Part of a small language model's weights.
Size: 8 layers, width 768, MLP 3072 tanh GELU, vocabulary 50257.
Architecture: learned positions, tied embeddings.
Training: a variant of Adam for these matrices, 1289M tokens, 4918 steps.
MLP neurons of a small language model. Each row is named by its layer, matrix (down: output weights) and neuron, and shows model dimensions 64-255. Each number is 500 + 40 x the weight over its row's rms, rounded and kept within 0 to 999. Numbers have three digits each.
After each neuron's rows, "raises" lists the tokens whose logits its output raises most directly, leaving later layers aside.

L5.down2056:473495457497424583578437483572504463421476533567427542541535546491462489500523478471489485508496551564619543541521483478425509541558581512479490516514508540503458553445527520563543541488528488458452457534513565680517494489541439423560513510579485476507443567472505490511500441454456500495472510427623395486510498536476465537509494444519496514559461463511464474473487555551498571464454465520469421546484549505529538463488492520533461511496479523500478490494500469517520501567522422439483396487570539463498523571565467543602461466523498452545473479517432493465522575510469520544
raises: "335", "248", "325", "264", "287"

L5.down369:530551547477482438554495491557490511444510467474574518488525458467506405432493557493457489467543437483506491409489578481470501516535461578451497481553437505496536492444488494451532454503507509484457523530486549496550485512451470441485469520488499470461512487475457464508520522590562503574450486479558476462486487588481543540485457502445489488518488418480496483445525527514445484518487473491475513510517483454514467467512429497534532555499491469466471586498506546478555475510426460524469562528503437473569465508529505455497565509604524446488546545527463483494516585502502459529
raises: "\n", "\n\n", "ination", "itude", " Away"

L5.down784:456471527484542517559534492474476497481491550508503534432471500515543475509471517531412530493562472555314481547505491487506564526479493528583553506433476529488513552457498466515520480482562477453476491556519533510484480528518434526469446544515535530440529490477508501527455530452486526480496451554501545556487458466499502514546531512488457473436528436476497512524524535554504459467471483470499486553473560519499484524548524439483534506490548538471534449532554485478516557501542511461518496485473494554523557500533521547548535528544486423526492422497517559525521532519534469503
raises: "===C", "===E", "===P", "On ", "===W"

L5.down2501:475523488562653515533506499523506525461552493499551564377541514529521457530468477460504492527511586468481512435576511489486535537514544493549461497429443501534473508484474545540537476469489522536527445425513514526506446547510545513421471512514539424436493511488532505527470558497518537538488456568491425493570493508445527519448492547510528497421477491484563557483496480505542435484515522469482511434427430536519480467568497482501515471502515527542490501509536498422468462537440534536521478505560566572570499446471519465515465521552508529487466530507560454490494441532472442437
raises: "10", "09", "13", "12", "07"

L5.down2964:532562559469402526499505474506529523472513496440477496544453458481518456499501560550497522508525453460548527493583512534623457493560432544583491467436498466436484530482529516511428534572488508522378492545586534563448496497498508480514438499417544507507515466502509488545499585558492515498419494515524559497487517505419565479522525476535527583405460510498507492560510558449522538484502500544498517524525440494501512546490482573566531478460599480501392558508487523508487470428469516530475546497503468504577495586495539498538496547509508545473499482537497419538454492477512489509
raises: " world.", " Province.", " field.", "”.", "]."

L5.down514:447525506486531499521522571514448540488439507468514496531514497512585463491548490492464456540463505541444468492509471490488526493499471496460504489546530441407527498484520511495484486566497501536447508516498532695454467507520479409446461493559530455481473515488443559453553498496531487523505527522587529481451561445557560610489485495431520460557465537565466508525525464437542506520399525519555535507527509592472450482502509515472471555472485534515567628519505483529467492462486557497487443527513480475504478478504521525573503570551501437472492420500546318491539589474528453481
raises: " ", "===", "-", "g", "kin"

L5.down2884:507532484558549489522525440608441560464470476499531442550544499533494545462498468466439536510528523557497493523515472557511502532527494441462486518476508456493551521513501515500444464438576506434451488456472502571477424541552458457473512432507479574516421538483552495509509529519513468432466453504492536486469524534510504565487510491476452455501530542553539455530461559504500496512455513488570477525551500480486470507453509525456547421532495542511453524494534504466542455491463458445473504452500427506549526479468498495505526415448482476469492514559582529500470529517468444479
raises: "====", "s====", " include", " have been", " are"

L5.down1336:539404524498487477492591570489504457508494514544480510509445393520578559564496538495470437461511489472518497413450464525505490519511500493534522556463415384443577516486527463533479560564408431442492442465504523483483519526506489494464484485553476450483519543499478478440571550530468468563515539578475456467516490515546495531491560497520477558542486481485459502509492491437483472461465466523494492455479487482482526487454495427519500519482531467499456505459454475565499442447497477590483492484545533482486505530495489486501465513555529488498477454466509563479522583499501521469
raises: " with", " with the", " with two", " with three", " with M"

L5.down1350:566567518505450563514560421475493510554478427447469512529508515557542425534524478588552544456480500474492527466533516517528481561540444570510472534545551459422444518465471449517581498519451464580496516506501531534480452442445557555492503508478463416528469462587502456464486561461494446500429479569495519553495555491487566440418477500497480556516455483450504475532482521447481529542543478581482472552483506487487555558529461567541528449462495494456495486514426530540492490481501541557495518593533409466524472584483431417481506439472485562511499481526489470524473603483569531494
raises: "ed and", "ed.", "ed,", "ed, and", "ed for"

L5.down1327:505509469455499476524506449531493504461491530523513443483479507436509503476467489489512474503496495509574486507522478508532441480490501470510482485518536412536463487468491471560581494511472477471546533565378561628522483491440502462506524423570468458510478497411516492480496464551543485630543412505526591524485510515562502522495527437470417513511473535490446537555490535511475487428541536532554464433461482486435479550513504408530435472473492476571526564505421487477533543466492505496528515499480448535448480547449515476470548590561436471527483551496487431550512473478517484463
raises: ") is an", " is a ", ") is a", ", is a", ") ("

L5.down1020:530523549500498468457485449518503441521487502513528494498453520530526431473488491478484456536538466519505545497504467432452527533507621496478442436449517435493556412581584485534464539483536530508521482560508464589508534485542551500514515515486488458515486500509503489491502541444454522575446446526532533524467519528458476528515487469567497499537529492447441483512508592448505472495491554350538445527492449449466505493542492538492387567537543523426534517490393544498503492426407481535535534470464540485527491535479470510551500482551529513592504480546515474490520529588482576524
raises: "s", "s and", "s, ", "s, the", "s and the"

L5.down1484:509481476446499574489474440513545453536469526528524581508447506556427560566475477483574479419529550530554560519498420566482478587493486489503567528557495553489436505403474534443508512507471500488461469470497530582581469465512531474512493530484499564495456533550472477519468499417474502505501486494572550494549447480466505515543502488517555466500500563438501567515470588463509484585528503471489460541422512410532528503451498421470544505520563551474486428509581517490504501547514444495477432500533574490526556559530473515523446500537509476472415501515488476500560472502493523510
raises: "08", "06", "05", "09", "07"

L5.down2941:519575505477438483479442492559524397507531513570469499482566479549445472456438510494518526478569471496484516514516485590442508551560500536509551494566513485473506535487450498480507482442509425442441469444450493542512519480443516552485542555534480519493500580464466476568502551489439540536503511489551511435511464524505540494492464524520439465487471433521510492490507513467514447490471479516499472496493476474534458478478394459503502503484527546466478549528560572583518518460366463498496484518471459508459473491509542497496524488521492458490536474502441505528518484530531488464
raises: "\n\n", "\n", " chart performance for", " % | ±% |", " UEFA"

L5.down1684:507455533487539473522567600470472511466486535507516496496536448535471524511489545566438623530523533533539581531552485530499533497491552467515474436453530475541476496519481567497555537496509513498524504514490475575561517481596498470510544494526474424488516485523501498524535489482553528478497527575540525503511541437561470464480590514612499427471474551507487512495475509473501510541509589472497468594478534474489497468490487464463516489527493527523506500481605493481515477488511532519526429462494470465443450493569516477549486489460453464510473480473531504509453516433426515504
raises: " of ", " of over ", "1", "0", "000"

L5.down160:436524434481532489436525456543483530564534541457505451460514494522583475554475524517473483561534503532526504475459521526516535460451502526516495523500522527406499466477475502518530552563454499489514509567480524463474528587428506476498609502456480541557519420532529472467525473468505451495472447491488476521436425570513508555561516475451490586472457481450466475428524430422480492484521499556531524575513490504494429545514529503434510507456486476404446499521464457488492608513453546554499511479470537562492551556528524475401464503568468484526526484526603530577509497488485510441
raises: " that a", " that the", " that this", " that she", " that they"

L5.down1749:523456559497513469531508534497522479483476537488518483442471524475516462491502509528455477459533489492344498533446507473522504520468528504501560469487516554512523483435495433553513508514479475527493481532489578619497478569514464477480468519586517473504522518480500483490520519504510501473463533522471490481521555539527464626458473454454535467459485445464483507560513533504439490495497494481488500526490568506494479471488535455537506534453510463493477509515491472482525435507525492454472546492425430462595493409520486488556506573518480451471514432512484596504485532450513445503
raises: "===C", "===D", "===", "===E", "===W"

L5.down304:460530514466507402556472510523510416532477478473557473487522506454464457389441531510506415478501435502517471563515526490464471523569490571477474545522461477517559511555398457514532543514432507529509505595470445531517448548506522558476539473484474490480448461530457518581522498554471491574470474408528448464431432470551434522494452504570508497519533505499470466536571470525459424477522467495445567498494465514482522532511447491537560531508475444494512542485480551499517517419450484473457563444450499459517436486505475563545454526487464429424577543527442481467517526508522486521
raises: "\n", " is", "\n\n", " is a", " is now"

L5.down2192:543526562512433535490514522538517485473468463503426514518467447475528471516517535503501488496496486505462427495480471500533552482527469529552522434513517534509512555544526497537362478461460492435430456526502467522448566488492487471557393547454522532484508493517468513486516543520518533518508430536510483490494484464519570483406477475536554587443458462513484648481575509455514539484479481518473479510566454522517480533485474500560490463542530459492512517472529547476447478501507530518537446480505489557577479485510505506578563469473456501403564506506454498484599458482523510487
raises: "”.", ", respectively.", "].", "ile.", "ir."

L5.down1677:471549434488477439488502465443493467552546508466458500550505523513548498515508473493489455511545499488557477530489472501543551474487526479518470614465516482419544483441540493488587564542548501485539505474546521522498502534429484586495498427520504462451456536535475563494595489506538486470408582516471507545536450537465463440607499536491498530494442489546501398480491501493448527485490488560465531517546463498526526460502484501556536449574567478565502526555505497502472499503450492526535562575485477397499519524478453456455427471527447506440458449476490482569517539539513499525
raises: " that", " that a", "ters", "ed that the", " that the"

L5.down1346:532507513501572546526440528490515566498550507564522512546500518465539504469500507518507582475498492489516520498438534484522541512446517528539521528518485496560525520492432516497509548482496464504546484521501519447455540437519520526542542493534534551441474513387435460484511514521543556445474481516512491460437519449530546488535504476476484566528550482464512481486506511480504484338507470433438492511454500525429489514546507496488502518405565526549501483465474400506504463574547485526461552578480500459489493544418505493585479452559530519435488515623529538456498455514519424509
raises: "ion", "ion and", "ion.", "ion of the", "ionally"

L5.down663:531500477467500423487540529568488453520465529477549522488463530525500408500504554436524471517520449528445508529489519496542467456423521441529507489466504487501479486558537464448515530452496510488471551546412483586440578495486488508517528496510529440479451515456539489542500530501529464472478410484537470416496491487555540530508590534461511507518530511539482531492410476529488505495447513440439550454437479567481495504484501570613513489532501513457595527564493540471453461459492449537511498510477464559493505465579551521482412509481513498422578526569503495507513497519432451473
raises: " half", " hundred", "970", "920", "940"

L5.down274:459531476438500508435496471453606400561519444522543519496479522509421602518449469488547441484518600502566543555507509555499541531487514515459557517498481453472560534392485542500492532494528508511477492461464489479520447544489522525475456523437532528502510460528481488524497483491534474461511474523542501512559419498477487493531556528482517505524542523471522550517424545444508486484495498484485477509477516478517482478454475470459542526542564513473506401574497558515495520529467499554542463498517549545515537496472469542472518491522482522485431508513469472503544441494455527605
raises: "03", "02", "09", "07", "06"

L5.down2149:494474530461550450453484497471479491547469470586486457513563470487424509536462447436472565497513521550517468519502511458498505497456534438444467489548436541496442503515449508501536430508456525477494515481467497581481505552555490472512500485490466453479518453531542577587504517500468480490470450574524543546489545451433562557539462443543494505400495507514483496451535507510475494509525549536450484466447471426440483487565508430495550502504497539486512508486506523531422487501458476515556484524516548494479566508500512479530491529462493477460505561468510455465484510436529477464
raises: "ly.", "ly", " medal – third", "ly, the", "inity"

L5.down2179:551496429430515603546546507421442525494526504525465391543498524493500464488493520517536494489452593471557572519536517369540485436481476457496521529428520495493473487544502506512496475481457443481496472511491488565517591453500550456499440577439509627380548511487518478445525508537519468486525513538469558492543532480523510477550497468469436481445540533463523510491531540493567504444569444390524500471492484520499508452435425531507494444423478458487497511496495580547530541508476455496556500555524422494496509421506458522443436472519491470494473499439552522483469603460540461373
raises: ").", ")===", "), and", ")==", ")"

L5.down495:519494432519542506488501468474493450522404497550540553496476555486468410509495521458554477492466515491543471544507484516512474498464591544509506461506588527540574499554564520500514524516536561558509515516518436575512513491558550509495462476507500522590541425557463503518524499539465518544562508511460490405479472538455421495502514484476528465479435520528474526487553540510521513552523559486492526414541512498484518464473491482446451556549603553489492475425545477463537499453513522455493434535453499471464519580539467484433460454495461462520442522528474546491580463465552543541
raises: "s by", "s in the", "ces", "s for", "s, and"

L5.down1425:514500465475508475539520392529439469400491455458512528478513444503533514519506511474451523559449519534415506518492486467441564509483401463503569500463480484529536559486444478507513474441605468483484427466497517473510448491512488457501517522492438499490412547451567480477486490489501442467560465554466575526394534502509482529489534521485444527479527452514554491461491436513531519477475581441498470539498520514544460530474574511505517410539487509521493555523444478442493480536512525503511458437542479524520553457443526487552560509499492461447571539527572602487493464493468515499
raises: " have", " have been", " are", " occur", " are not"

L5.down310:500463492500494500525491518504494508484557444427455494491473510590470483388417472522524518488471541521507493551553473492529523594460471520444475477507535527525498488467492432503551459557421520489488414447390487454510477487520445493578554511476433543490427541541482538455476565526511423497445460448480548581442530459505486465539451503521517523497469485510422466493548582444533482518478475514535460533554505478505510551568396463529542399512509465497425493491503513548495486487562481454515530527544543501481439513493457469475500571552533450456487488527462508420496481447488486484
raises: "eded", "ed in the", "ed, and", "ed and", "ed,"

L5.down610:601535467564440445494468506493519511568535512428486445588490535562554525500458502441492524422442485472470502491575498480492489516540497518601469442502525536575519546526543497498494512505555528577491487428564518554575585517560484528477491507509498537556558504517412463450546466441514529550435501529510603487491511433543504432446497486441535476481484461527512539517521591488426518611426450443546530465429441505463467512514461515557485485517534488582491439485509563496495499522505480549521516528480496438473473517434515519489475466526511406480494477560429472557539500527473533555
raises: "s on", "s:", "s, and", "s and ", "s by"